From a checkpoint of a small transformer trained on Wikipedia: width 160, normalized queries and keys.
MLP neurons of a small language model. Each row is named by its layer, matrix (gate and up: input weights) and neuron, and shows model dimensions 64-159. Each number is 128 + 32 x the weight over its row's rms, rounded and kept within 0 to 255. Numbers have three digits each. A neuron's up and down rows have the sign that makes its largest values positive.
A block is one neuron, or neurons of one layer that tend to fire together. After each block is what it responds to, as a language model described it from the Wikipedia text at the highest values.

L9.gate374:132108142154125155148103176135144094157155163180137195120100142142144131093109136107111086097143136148063163068145086092155105162118166131147073144105158087080075094091127194109171161131135135138128099110115115137071088145148156176174132163112133132103069141154131137158098178089103129106
L9.up374:114046154083154048170140127129092176112096105074119120153140118119121109133165151165165117174170073102166108113135153111168109135185127090167171059134138134109118106131148100153125101130156090150158121118163115128052152173102146128171110157180082157151073100161135143110145135137119129164
Month-name endings in dates

L11.gate24:073162089102122140172123184169165143095117124140098142159100052134147120147159128192130108163158183100117086126078124121087134153178109139176156131115057144102125130156198119102145123170138113143084064122124174162114139101099110148118119118158138086078156144070189100122149111148139128115
L11.up24:115169165142096149082129174137137191081137130128161073115136159104144110127102093130073114134104137124106143144116122105146131117097107079111136124146156138148142144144187147099155108138180136182145125178101086167116121124077167115108110150168088052097100127054138128139164144148177150097
L11.gate115:150183193060081124154112117152233082121185158117141106093126096118101160179147201173147147112155156123083151160129123155132139123107109125148055152089180114116135125109114150166138159127108141108117124150111165144135092084149136129119123145149148148135093146084148081140176124150111145193
L11.up115:152158136134120154105129150131138184140184163201029133196099104103122088102054068216142108165097176110163109157103143078149119150156151141111121109094113112178170079132128118095120133123144107148150157078132119117170127122119108139069167166136144113073072078114101121116149160126077146185
L11.gate131:122149233137097189121076118126121135141101133186111104122162110127134091086115086172119133159165088126147129143114119143070164093054131083116098199122154139119106123151137149124113175055157125159089112134189142128153061169112095118117175152121184037103153156120119169116112191163193127070
L11.up131:048083131070152128157171117123114097110123129114115071092116098113161062157110125092151134185092095091162112122172155141126086109168131074155103115131118178124186115197142116116114173172102163108060182203156117166137146139141203108085152110152119103068103105138188160141137087130129118126
L11.gate280:072107125116123128139147125129122071117131126192133132125158150097087115174163084114130172159106149177101101086116110125159108155149172143145138175235192096125111114048140142135138122107121098108087147101091145127151117174095111167099137101152172131141116109153159123193149080167143090064
L11.up280:138174136093157131136101158132093143183112129116076110115134132125109149053176138181162111115121094099092139167068107152153077180124090041092126127114129151156134119084147170125096147171139140156148081136153144121107127178080116197070126171169134135135143147155126121150157103088081106133
Post-noun-phrase connectors

L11.gate114:134146129116156048128152126148121170145128140124096103110152100114060173120091108166077099134168136127111134105102162129114110133111167098110065147122110172114155151121125220081145148194162080123191086144152126110095138132170189090196144068151128117056105132127113158106118131123083138143
L11.up114:154135145153129115153207156174162148122100088072126146181082146125113128161127158194126077127081221151181130122161116145129190157141158144133056110126066131127114126148156099143134121140060157118100147112123074139109122110156109115175106111110146103113182120092135126134105103124122111144
L11.gate258:128123096135118085198088129106090126202135166130128125118115098139150095178135144129083129111159209104099102106047091119139098164124111070140158129166078124124133150111128129144124098149098115149155110062134100131136158203159093141067146107136121183090104134110135117169176073155114157119
L11.up258:149074205100092084135108110120159168081071108100102087135184103192092146088148126129179216131173161138072141139163144171117173115170142106097174149093169129162173117115104108121204094135181098191126078144125051118110109132136130139139106136123128138083127151086137156101162165143158127161
L11.gate428:137069070097140127183148109141149120138156144128133172113132142153088166109107112127087103145078098156112161067118094141133086130135203174135186187124151116128104145102123182121099181130143091090121100150136147191133129073155132140120134103121144072018139099126144154076111105171107126126
L11.up428:152162081088135167110108094102193109076094158169125148097179137105127149154142179112075143150109141139070151096130148149089177107133075064160149153082085116163144073109056143186174164128172134111167163135119154181129079095132097118085121064114103150150189114109147142109091069082193104139
L11.gate438:109128125135077157125134115146134161105105156124060080134089115163094124145118057131151146158128112145150120102134094078152150153193114072114102164169150100114122153107158132112146115168149080100101116104164146142107161102131120153167083106162102151139150179083140060153163111122161126118
L11.up438:133201103122116136187051152149150149111143125135148125173103081128128159183124100169042149158087134098140135137168063180087146146123134139132121102128166121107125111118152127141189143170070119158090077161105105114120121134168119162139159120138143140163086064128119147102115114179121120117
Block-ending line breaks

L6.gate4:142135123154146148099149070149091070168132108149092166093174162117145146158157131086125087159127110081119121115121058117128156117196136115091129134084170130196176134116110147164105120110143117102133151131103085096100127151082137139195145109114128121064064165145126073173150166147109159126
L6.up4:163103140205122138147171092169046186146154190133140129150154139139138168163104145151100106102126116154110020113140156115127152125142154093116145128087123208138126158162118150162146102172167124125152106125095125169092155086146119162123123077146088128066140136109123101146129120185133098091
L6.gate30:130110113092140177126087131120151122105098230143119123125138166150161130149127134183151168138176148123141091167142139090107038142120127084132076174097169078087163120118099107150158139156135120130058089078162203153161087161150145150118130112123094064122127062123149121146166122128097099141
L6.up30:028067159110104180163115102126098154091149144159145131162090131178122125103172129153131159096165090102102121116172078162152160145146107148170120108185085071140093109103119170100144133129132145139113079109096172119109169152170097111072098130111080136086159100089155138136091119117119105096
L6.gate61:104180100121169142115126072151114101140138109106178118119156150160116182099146146087102108119148128155201086118128133140118104115095119109154172119138109162170105086181122129067099093145139026089080162100143066124116173127144113192115147090160139097154120124095081160052107166106186132135
L6.up61:127095123132138158139096087081173093112175102154121113165149172112189155132128155133166074168156191160125111139111163043159145119100161154150111177101116119197067109155134125133081135139114140112199137102128143225167193164135068127120122081101169129122161067154177094109116057109118143145
L6.gate80:111119102131128147102055179099143104148155141146174100072134121076149126089154078144140144177135138081134149142133137095102127131121109073115079161071133122115092144126133144067125109075140112178175128146192129084112165090111152189106149150079113046059136162137104187126084134143203194105
L6.up80:154109134146118152136076143111082145115193071069141138065100118073113098129144176076151148136126164168132115113177144063113185144093177104085191119110111108087157128097103130159173111114116114187184114121099163134197151103131097108230131106082097074137124146122076157102182141161128145120
L6.gate158:112134092205120093093154137088099149125117206134139115134159157152140155155097182080138110097120222163144134125140109151161114195136135079142085083137102117120140103086101119142065115127122123140117143114156117065104129125078113168109173105157104082128131101152158128160140093111093165118
L6.up158:105183107153125101084188173125083184105168101183155130059131138152116155129144086070137126114092124073185092147156179134174099170112148161126175109189204149120131087044115137120076146157106155124147128124191163145116144080192112095098155118136170123127093154084119109094081137111175152144
L6.gate165:099118070148137192084079129182110155138122140164108125111136157152149118092097134064074126152147147154096030078112112112107150195184159090119144100180101145114126104197116143114078138149099145144129082145136134137173145136122121113157173121117142106109138131186108111162115138139081120120
L6.up165:170138127132138120095165125143103140154178094099137108080163199159117138125093118129147120112085136098166149087160099106145082107135144136128136073131101195142145100094084185097121119075112126050127105161118141117131166173083148145157124126076213100079150127161152054159142101090087131092
L6.gate166:115113144188160113126080156155105124135169127162100120180169126106149157151192172089161168154133104094173088167112131117170145160176126097151115105115052165127169108110100115145154156124123118157057121146149193096077189140099081111079163126129103093090099159160072097180144128118115205106
L6.up166:069166127161132190161089115198105123079129117152120199100213161157157090184164175148141110136104146108122140164140144099150139145121143093152124123125097087083109141101091113141128172117147123093127151141141184146136164140100127122170114074106113055109174123127135120113072161192111106189
L6.gate239:084122157113106131144151081149201149164176126146141098087171164122116087112113203157160101096098104118123174184149127112136118161048131064188151159144077107155064132122129190123145188144147159093081122176121078079107128151130136161129105127082141118145097143123096114129156134119103180153
L6.up239:113174138132117150127188126088100112145131163109125082125155157145122142106127109091211096134110120100183143128145103119157118127154200112162106150107121134071147147169106077164125161180128182097151116116089119113101228150127123179143122111134156171091140115195107119136076171145087139083
L6.gate247:072095114123094141146117088151042046077104169141125096099187128121129169150150097147173182137151132119133160164104161162128127071091109112081157099142154158136164139109136103116137137166116118107163146080101213162106131125144164124119145225156053092076133170111112151098122097120063112123
L6.up247:124138127188162167147102134130197138163129109121100115158115188098133120076125103151202117218098183123130157155120188125120120085147158144130144158134138148207141112056068096109170175125126145093085134123142150135130117115143093075105104105092066152114080140133124093090126104070111160165
L6.gate254:098159187084061158143140089115137193108137120120147143132131094127096165125099128183140120122145163118128151118096099115055131088080152078142109186150114106091122091143144123157156136134155139169104114151156148147132089144130147107218125135128134131152167066095167187128159122125067110117
L6.up254:168122104118127159088139110080151192090055107143114176120131162103168157119211119131133112096119125153126171124088146207169157120117137121159147175109129119089115083148131088119129129131108124121108122107149152089103102159119176095153148168148109107129184081114165127164163110097099095144
L6.gate275:091134157115157114118091202170135110117186143140107109166144152164118147151159147114140146120151124149161094145125116154055140097122102106138118121155069136125066162102213119159126124136121133133163106192106152152182111199139102112171170122133100188096124146128159174137188113106132099062
L6.up275:162152105185084123118099141119111093152147105107055088180144159106126148172086104124075170132154090133149151131143170097103157097108073100179146068174092094103123110107115120077096119144148130199128112132169127157079115122127092155142113069080212133135186178136152148125147119149125117115
L6.gate299:054139161134092144149125135198139129140103169127123164099063136155052090099127143084158144109045136154119124160071119069129175097108102166118112142140095147121119166110132099168166158056126132161139139133078151126142153141103161102137097113184141160087147135158115172122095123211166143134
L6.up299:108098074131150148143124145099164117095150139112151184128135130157142087149127063101133121155058114161143170167073114108150166133156138144052123168138152095146125129128167082158089134178142187109146051073136166143188148109104083181144105143113159071124146145145099178084101139118090152167
L6.gate384:107079138190094136093108129062145109121099076148146132197114108124141103122093202172156125143143180180134087124116148139136125120088216078138109148083150113091162100170124166097149121113100149028089074125159131121127151115058145126129079132149096137114091161097144093160155127158099093143
L6.up384:098150217109142135147087108175147118107123124137122144042134107118147073160132138093106136119070124159093142166088163142215134088113127149141143095133116158168104091159103116075135093124116118110129103148132149156134127124169102092106087156088110101154100173086117135140099143227116131153
L6.gate399:107097069159110153101092096138134098132181121103167073194111105084127129095138127167112159128124141140097106143078141092157126153134143136153121125135089116166093179119152171126123196124144124051095159112071103110118145132118113107101170139165079157157162079146182095145175135141183103170
L6.up399:105093090147185063127126109119130153190136129165124170120151092077088127170125158122102128166138193132116114185136117116075145112154140132138121070114099150106156099164128141153140204088108106147073156154167155108065119154093089127063141142084137135168162151141097133081094182136119121154
L6.gate421:084139134077102137123153162133146111165127124138158136102093167133105174165100108115152177122108124190120092143155057020110140065136103106182119104127143090100073076175169060132113178199109087082075104117096168216173169139152131145192159141151132126128116117142152109126096076096070092114
L6.up421:115182133143111139149139115135077178091098099146116097147116153172101112198127137146135165100092112138171071083149150129192062085121163101195162127153115108117119128146068145077129122156067169155137144052185137097177120109107143121123139094169067106075125118166105118137110179111082139120
L6.gate441:100162175077124163082123159131125159166147120166197172098139103082113124098130113191122153132157193145100147172115099186153109146139114158133183062107112140114096124112106197185102135153136118107107097157089117111166131132077107158131148143175154107043143164101102084095097145152145101171
L6.up441:102114094101152169122146161161102103108153146111133107105121141150101123137101113140133161183183105141128186128171110141109115084145123163102167123150117151099065112137145110103130127184177157170138201138120152162163126093098181110207120137198106074097087191128096152160160163115091105129
Closing quotation marks

L6.gate10:161137057115136146099149129144101188150111108080107180121149147141156093129150145129148158067149175167177132076103102116130079113132191051123093143163141131158105122093104078116147131149114067145124068129159167139155126068065159138134136122091084147120134137160107149139191120119117102142
L6.up10:140135034174097167117106136179091103147117057206132111099184116146151084113135086120136135138121108097147124134166128134155149123096165126170140081161125096167103152107135113119125108155150108058089145161120173130173099119092108039129152090100112066162203112112093190173158106100116131145
L6.gate27:128158131130155143145171183114097155082104182154179123104153160130123113147149131129168093096141187091085172131137136145085164188165177168130135118117155085139071122130133121138127172138172141044161190136142096113089089087098102146151057091090149181124138181052116171153127103121129108140
L6.up27:084210119167204089084138093127073174114047138098154177069164186174158076140103166129221135086114113157127144129106165192132115140121137093077081104128122151145094152090127127111115142133168162135080114109144135157118079124127146133141084099119156112112125130127118153123143067111082110136
L6.gate113:141115116129121127117112105105129137180095077096134147142116141178062150137094114123085131098099164178093085145195171150152126129136160091131162108081075112114120119173167101128132081069145128121129163084123105142176031170138192083202136133113154122118123165083151135116132112073154120130
L6.up113:118110168129133133174153123175092117147101118114107131111153127139123132162111139119124138150128171112160086141104098135106080143121129091200169109178097161111110094112108131140118139110181096089089164083159127063086132134130133116132137099165113142180138101127144104115107225148164171115
L6.gate151:070134122181134138160023110162164085108101074135200090102138125113118095124141169111150127143096133071047070138114141120114168117165174095116111141123124164080139152114129141063157114136080084166115174154143144143090075118059091110156178129157101121108125116105163111191120096121197151103
L6.up151:160104145159119057071093103121073199177092130176187131161130175121086070147103142091079128180105148087094165132156076125168126137102097107095137102090153141143130153088075098115138115099109086144172143137156168060096165098136147200158136132133135140110119140098109128149118079167135119079
L6.gate167:117114119135127113156107118181143129163087193140137087147100145176135082093109151101093092087122141120125138155075098146131102153135135134115117140134114066096129125127171127121093171178108125056110144143104115184081128137053199101112166153105162088138127167018148147206103131085166061125
L6.up167:166109087126113149131111120094139105036131116122145146107154115138157084105185133154186134138101134151156129155113132117115121132143195152174143167163111108102127138154190130167087127114186064091054134169087171157096134121108115135105134093135087118076096110119147139175063121100198116153
L6.gate180:048120141113103169140123059126171128137127141163094146074104158072122139124131132150167090110120172126101133128108159155183143155188113157136099133082139135115086185092162124113088076125121139098137167160134092154146144036112123100171095106156136128082085137118182153129073206115129136146
L6.up180:119115181072104125154110115073092129116210063195162148097092141202166103130137137096076078144142127070106166145112115126164179142142134158151104152180120118089044091169099129089121130119085124115173122120120156183140134142085118113120169130146165158115159131161139101150137123141115158057
L6.gate190:129168110179130115168213055186101147100176190101168154128129146184146107167048151131133189172094137158107139110084111143095117077106093141092100144095177111077150144122156141158151130094128129102114122131110133129096107132168131121133140092114146096201106157116116142168109133052167115140
L6.up190:103154104190130121063122157140111157152191158171045133141139096150114164176122131127100081133124131115128133114127153078153139090158176158113156157094054109150108148148172125092100145100158126076148091184104173133129144112138139118090142099129180061104129166143115107146142046176156150070
L6.gate276:152155131097080102092111131143085155114075122159138190171162094130113172146143052086182130143063167193208160120107060152078115110177098095113118129141146100187149109132125104134126110146183145112135098047139139137135121141111174120130154120139091172127094103094107113154099123134145168179
L6.up276:195129154145089076081143169152086117142078158161117068127090132170103106113148148128134145103103170115113097125169141119148107143100176088111090085114092061137081093037166152181142128107153145122163181132115093124146090112099117169163146135084120137095111132121114085105128109104174114163
L6.gate279:092123110132123145136093039178036157129106102134172094123109172153118084121131068160140152124189127131106118129151088134044067157139118126148099090147119087149180138126116099102155169091172089176110126132085130144105115133092089117083142091110088168114155162117154148136193161093117109126
L6.up279:115162079156106096096065177153103125174141148130102134182136118159179157127118124145124115073155164118131107159155109144077179141205148149136171135113124115155155078125104072074154178116110113157140119156126099113184123165120127111134153208078155143153092120191141118131059084101141132215
L6.gate286:146088148145160142113143107152189070109106183118109114132142140073043094119121151112138152114176184129104161142151136143061152102052153090098113149110110101158157148080120075131134184067087100134117129083127181133139128114098162141143186188166122136121143082074122153130110084094151082088
L6.up286:169152106160114085106116145126119104126080100136217108068157131096108097150115197074142110162140109072161147145162117163103149131120188117138120105120165124157124084141204076121098159086106066104154142128153118176128154151091153139120138163113167091162120153143120159125148111201108172087
L6.gate287:135089164097159139110142158161153184096098062160152128151148111071060085105107127111093141089123054138112121128087158104136171094173101161105133137116220136099123119151113133158086061139090109183126142105167131115157151134097129147173095159130104169106122146112161173132113126163176048185
L6.up287:108118104089111142158106114123139137118109060126153134095090077121083186144134099122123063097109146112153172147142069167150155129149173078155119110176157109148130169117128182137100091059139036115126135141129135130170165118078054128164074148136121159160135134048142075142135134152156119156
L6.gate292:182115068135157082038099178110099093175102176193111155133136218108134125139130105117170141115111172164117153091165121108089151114126110128159158086130128104112110111135160132130153113130117136126120131159187136182082112071110133123156170130138134084086057181072159088141144119134127094074
L6.up292:111169058165157130106084189095134096150099153122136127072132171100117078124159122090085177145168120137095134143136158178078142150124125140203188129147157089065151077097185112137169147105092092129054145178169140095108168121104146094155070164187072114141088175161088148138127121123098136149
L6.gate294:126117212120112129144153090193116116153154099061115050122066133119052095097136101155060173106092106161106118149082134145184124148079159144172171159123129104138205093152132147149148087121092143138087094130100154102097188065140115093138124123086101119104150116095165174135081120105140127137
L6.up294:133200126090134137132154087148154122163121111124106096129081137117144109155132086178132064174100169112178113161101093122162144172114135073153165081133190040146132134105113116131126108152105113096094178127087060103121162161087063161071154106130134101079183092121154119150135154061183098140
L6.gate433:105147137166116073100122172182162129167105098136124125168090106141098113083083137159147137051130117170115197129109105143144182121142136153099097177157161103070099040116179085152144104076130107126164149151144182134142140148078141155142120153085086172122060122124150130132115112121115095158
L6.up433:130204135145113118148186120183149172143117126143093160106106156143189148078149126125152110143110142114138080096105071150075156138141169102192126100125122111065149107120120140113156082113145125159064162134057085108049126139164129103192080104117133115130120082116102141164101081125148198166
L6.gate442:102104126123100070098075185159142047080098176103142155168116124122050100176124176105086149118162115100080064147125174084123187139095086174110076163119136136138123179158145094164084132081142166118151092157155132152106104128158118105146076144078116113126103135139118183124140131131137122151
L6.up442:155092195145116167109100091162119104156132160106097099208092119119093118139085135161127130159139113138168179150134118173109095092181167115095146102131153139128135125113130114174184100080145136128108165137163151168087161136091096128132082109141082092130100126122042141151085177152178140105
L6.gate445:135170135128120177141075128217114158127115127149118159148137129048085133112096105119122098093114151094119085194182182158148139096148108106097122145096133078133158075173158133160093126169081140152099127151110071156090146201101176127093148157140144168136162110111088128098164164133117135157
L6.up445:111108166095200109186137204131124169099149123097127095074135134084169106145124137114122172141125111152079090143106088122129093107121148141142106122150156115177112138141106159164101101075173107123078171238134149061154131133095108139069036119145113098123129169096128109132175132135155143135
Month name endings

L6.gate2:142127153170167092140086106124123148112168086169134083176124166178097154171167156107101158154148126091159154085115082130108149169122102177090156106160116060110161141093146136114108188105077099090113098123150166138071139111193189119131163097170110154138202116117116143096096139150128175133
L6.up2:136144140135131194136112105064109146109127137077135118108146131136119166110118097157108158114177174076152106198103155111099120104082148158126159167100151131181116103157038182169144095072116204051102132169098174159116115130135109097160133107120121119138066180090145114109102085143150125158
L6.gate5:072172104113147138191101117140152133118068145081159029150144201116211151072106126098122109114104145114174174143129151100060141110140097115103116109135147087102125134115168132120075080099122096168153114145139127132135119176160078107126115123202096082148116140127115133127150187198144142152
L6.up5:107164092078139072162150192167150137139153121144096173157073138159117143134171093115164186161144170083126040125177101115132158156082130181142067129163200133157107080148124108115151159060120141166097086127129078156073147164113099107103161097145117137065092078127154150103152128094153086077
L6.gate78:098076125099100150137139107166132065089144172112104114105111134200101075146114111143113165083120192124113127133132107140154144118134153098128133179087102202140143150120111154153180138132123200205154147182092150137083137167168107115140140189167132163139174164115161136150159109116101030144
L6.up78:113107073154144087150128112082138139138176139125130166119121139162159170129174142138123113117102133122150163091088080161104179174148193175063125135130102098134109133088086205132081132123116123147164130129099214091128116202128114073112164128125134146065170168105128097067121113088093026146
L6.gate142:128088072109136131136086109143179176149058133175144129133128118098088157147143140074141151166130164154114157098121172151192180146141125135148122098140175130115130034110095117118209134172135110089118154103164172113130104138144107143109051121148106114165104120131131152182165137124133036084
L6.up142:130155126137123140165098150139104087099141169121177125057146182176129123082103078069097150121189156150153133145168073143145152112184142165078100126124136153093176047099128110137239103127127170093081151118116113117135139104166155165085151125144145124102144127124133115201141088114162119133
L6.gate216:131148141169129154152182153177140171149130136152117108159074134083155132089073134146191137135093100130118145103130175166118172143139106157152090121091095195150146112141124156114130118099163142181148157099115157112113135166121115138153079159179117110103071197082101140155148115108114170115
L6.up216:178135127121104119133147112142147156151131097066164098114152114132170126137185109179171096139090100075104202068084141133155156153188173142114163088117120073129148128140111088100131118143087157077120117126224193108071127114173114144130122125155033126133161115166142137119100110129121146102
L6.gate228:105150071093157130117157142105124103137112206141136084134119101107110148133123135138148122186173127130063170113057070029136088140083125118193122142147072133106132159127133148150154130114195145127145105157115082124151175150103196146115121090024097105094133109094143134121142168098124084093
L6.up228:164128117108113134161171128143095160116109122120129139130151173131104134168141079137127131106130034135114074147102160138123173162143175066161173151073074153108161061107139126144113094193152117119066135184090177222117140121128142130095141150132080079124097144127138111142121147125077156137
L6.gate230:123132139079136132140149082138170181112178131154149191084149156159120135089124054143099139128089169156119170112118113096066120080092148127131112154135191097165041076086110165168161134158130063138120074094097156112088111126089148161114150111101166161118076095150161104128116097121118150112
L6.up230:149082167144098079167156121148143151090061154106162155089152219151140102113115100148132132127126131155092121109127138176146172166088127171146098136166142114103132082183095140143118123169117087110172085145139141074113126128119122140138078153152107105079127124132099094125124171096028096116
L6.gate240:053110126141133119139121134118136188121133155117158165064113163067116184137111150050128171117155114107114141179084145079171137136178094092057113092154111148149151091103093095135143179175142101123134110136136174114116179158120084161153110097147194118103088110159132142088185131156100079145
L6.up240:120113145131148131111111111134087128131130136159142149126106128099116141157159220139143117149099154143121139109154148169134090108169139103100069165109131147183066143142122120156160157094195108201164142154113179155100111108101178180145133140093148122170105099113059159140198118121103112140
L6.gate262:135131137155148115132115173140139158136122169123126131067070125186132168178122092110094149064139124117038132059202115132129125161096217062192139154130128135119136081090091146122157066122066184129149079098151117128153104125149161147141074115134149112125137120116141102110143178168157107119
L6.up262:139124110124163169183132058076176140152081076124145108135148146137061088108101120103132088094153118156101134215112138144090177074132199164116144129128092099083134124144140119079154126178151098106084144104201175152154103125105126093113116178124107143130147117113179131114094075118129092135
L6.gate277:097146074132095136132165211090112162199076181102200152124142128070057136134174174096133137110161180132162201127141160157099134184125100090104122146075100142127146122187116193111161149135114185081142110117121109130101112115150141192128103140124084166113108191060124127127124105120113093194
L6.up277:095126113144161087111106139125089124149097158111139076148132123146124130189110136121131149088168162096095090131111157149161138134169140116116142090190137152153142117097143070072104147111128141142092094141099073102150139133109131135115150138049070114134134148200127133157175127187070080108
L6.gate301:084159079177126149214123141140125106103155122085131202099127119117117101096120158129143123108101114180105142073082128126158160066144169094098094129128090139158118097150165164184149077160142170088157118141105118105103093138125116130098117135117113155163117139108119105091129143147153071153
L6.up301:135171085138132164158119095111075150166124169122088184091105072143112123133116179168099121105151131142137144117095159116080128178200173091112160129067109135113120129081087122134115090166151122153137097154107156155155128121158163203142131089093097133104169129132067138128072077132059110117
L6.gate304:131170136111135108115106139120169131126158119151064174097128188140101154113088093155054174151059183163086177087117143112137175115083187151110077140190103121162050093110136117129153131137102091132181121098103164130058131160140171156118118122155097141049090141146133137154109137127088116098
L6.up304:086165097146074092184127105146146088081123148142136152089109133180143134141135074186117144169122135153120149086081130082108166147084092162086084117147118132158124092141155185146171082135109114146110041135123188107091075135126140164139093140196121119098126055150152096180151133114072134097
L6.gate317:183171157151104103092154102081149119143083176145165129136125161200107161167161051125155157115107151081154154096156168141143132162098154121063105104107136182150043110131074124138046098146119107106079118125101119124110090114171150135158137128086134118078107106090137169148165138125168112127
L6.up317:163155130154078182116169118140092181109102136112140102156095070179090052130122144160072145113145162114109175096096113118140101141127162140101116087128168048136156126074153116113142099155060115107156112132185112167102137090184175160141147129163129140127154080077122161136098127060174131153
L6.gate363:096115085076118124104085148149134172160179130132160131164112130104119131089101094142044126148110129135139153157134127063068203143163120051086099167132114182151132092086096178122140150113125114129097103119107145100102157123160137213125161121106088142053103154151112149093173159159105125042
L6.up363:146109171120067092074155142129139210197151116091114138122083128141110156063099128153083162132105119099152088107141108151083106177144105157161118154127154158082111143081169136165159164130125108142105117100109123167107161156151184055084122127150108155136149099152109157149186079146107169080
L6.gate367:161101126131121147130107061135124130108181084098115159148132139230116154138143094121101152082143170034090121068144148167071105152065136160145183146120086071067103111101153120106151085151105153133180127142107148101114126133128132124132141155154049113150145097110109143057120155162141128091
L6.up367:113187103145158164127122171145152227109097117116076110165125108169164152077125124102070131136097168136042130109126175086084113139137141131163141111119092114150116118144143142127143085120100153119098092142108089108082145176094113138151085115122128133142125151160062109158148148126165152136
L6.gate408:100211153106119135106106073134117146118161105099144110085151151148100136188139120125091148152118148179101127116091165093103150120102124104151135172181131113150134123134110098141142165128150103135093116097124172071163097153140182089134122133158131111054105132153164091186132155221106117056
L6.up408:141184130143120111106142176128129095098092075094105179108118133125130132136069092101121168179132179211072153124147103105140134137093134125111133159191145190130092128136138102090058168122132116111156079098120098127073169199121169154107104057158088141126099116164044140130145166154062156172
Paragraph-ending breaks

L9.gate375:120088121113177186138119097114135153133102174138139182095105085104103194126094165165112200144068152088161166153106090104097120140160085121122073126044064162131110063192124171078079079130200153088113136153176107133148148130147167135097165186113085117121108130155089152133172097126108128118
L9.up375:119143150144133079140242182146149118158134148150176093145119178130164125081149110123080090131117120132112145062141137101139141089182117093144108141111144156142077123096127161159173167142123146106062154083179140047106153114100189166143120135131194177098128152130170119145125089157140117097
Sentence-ending periods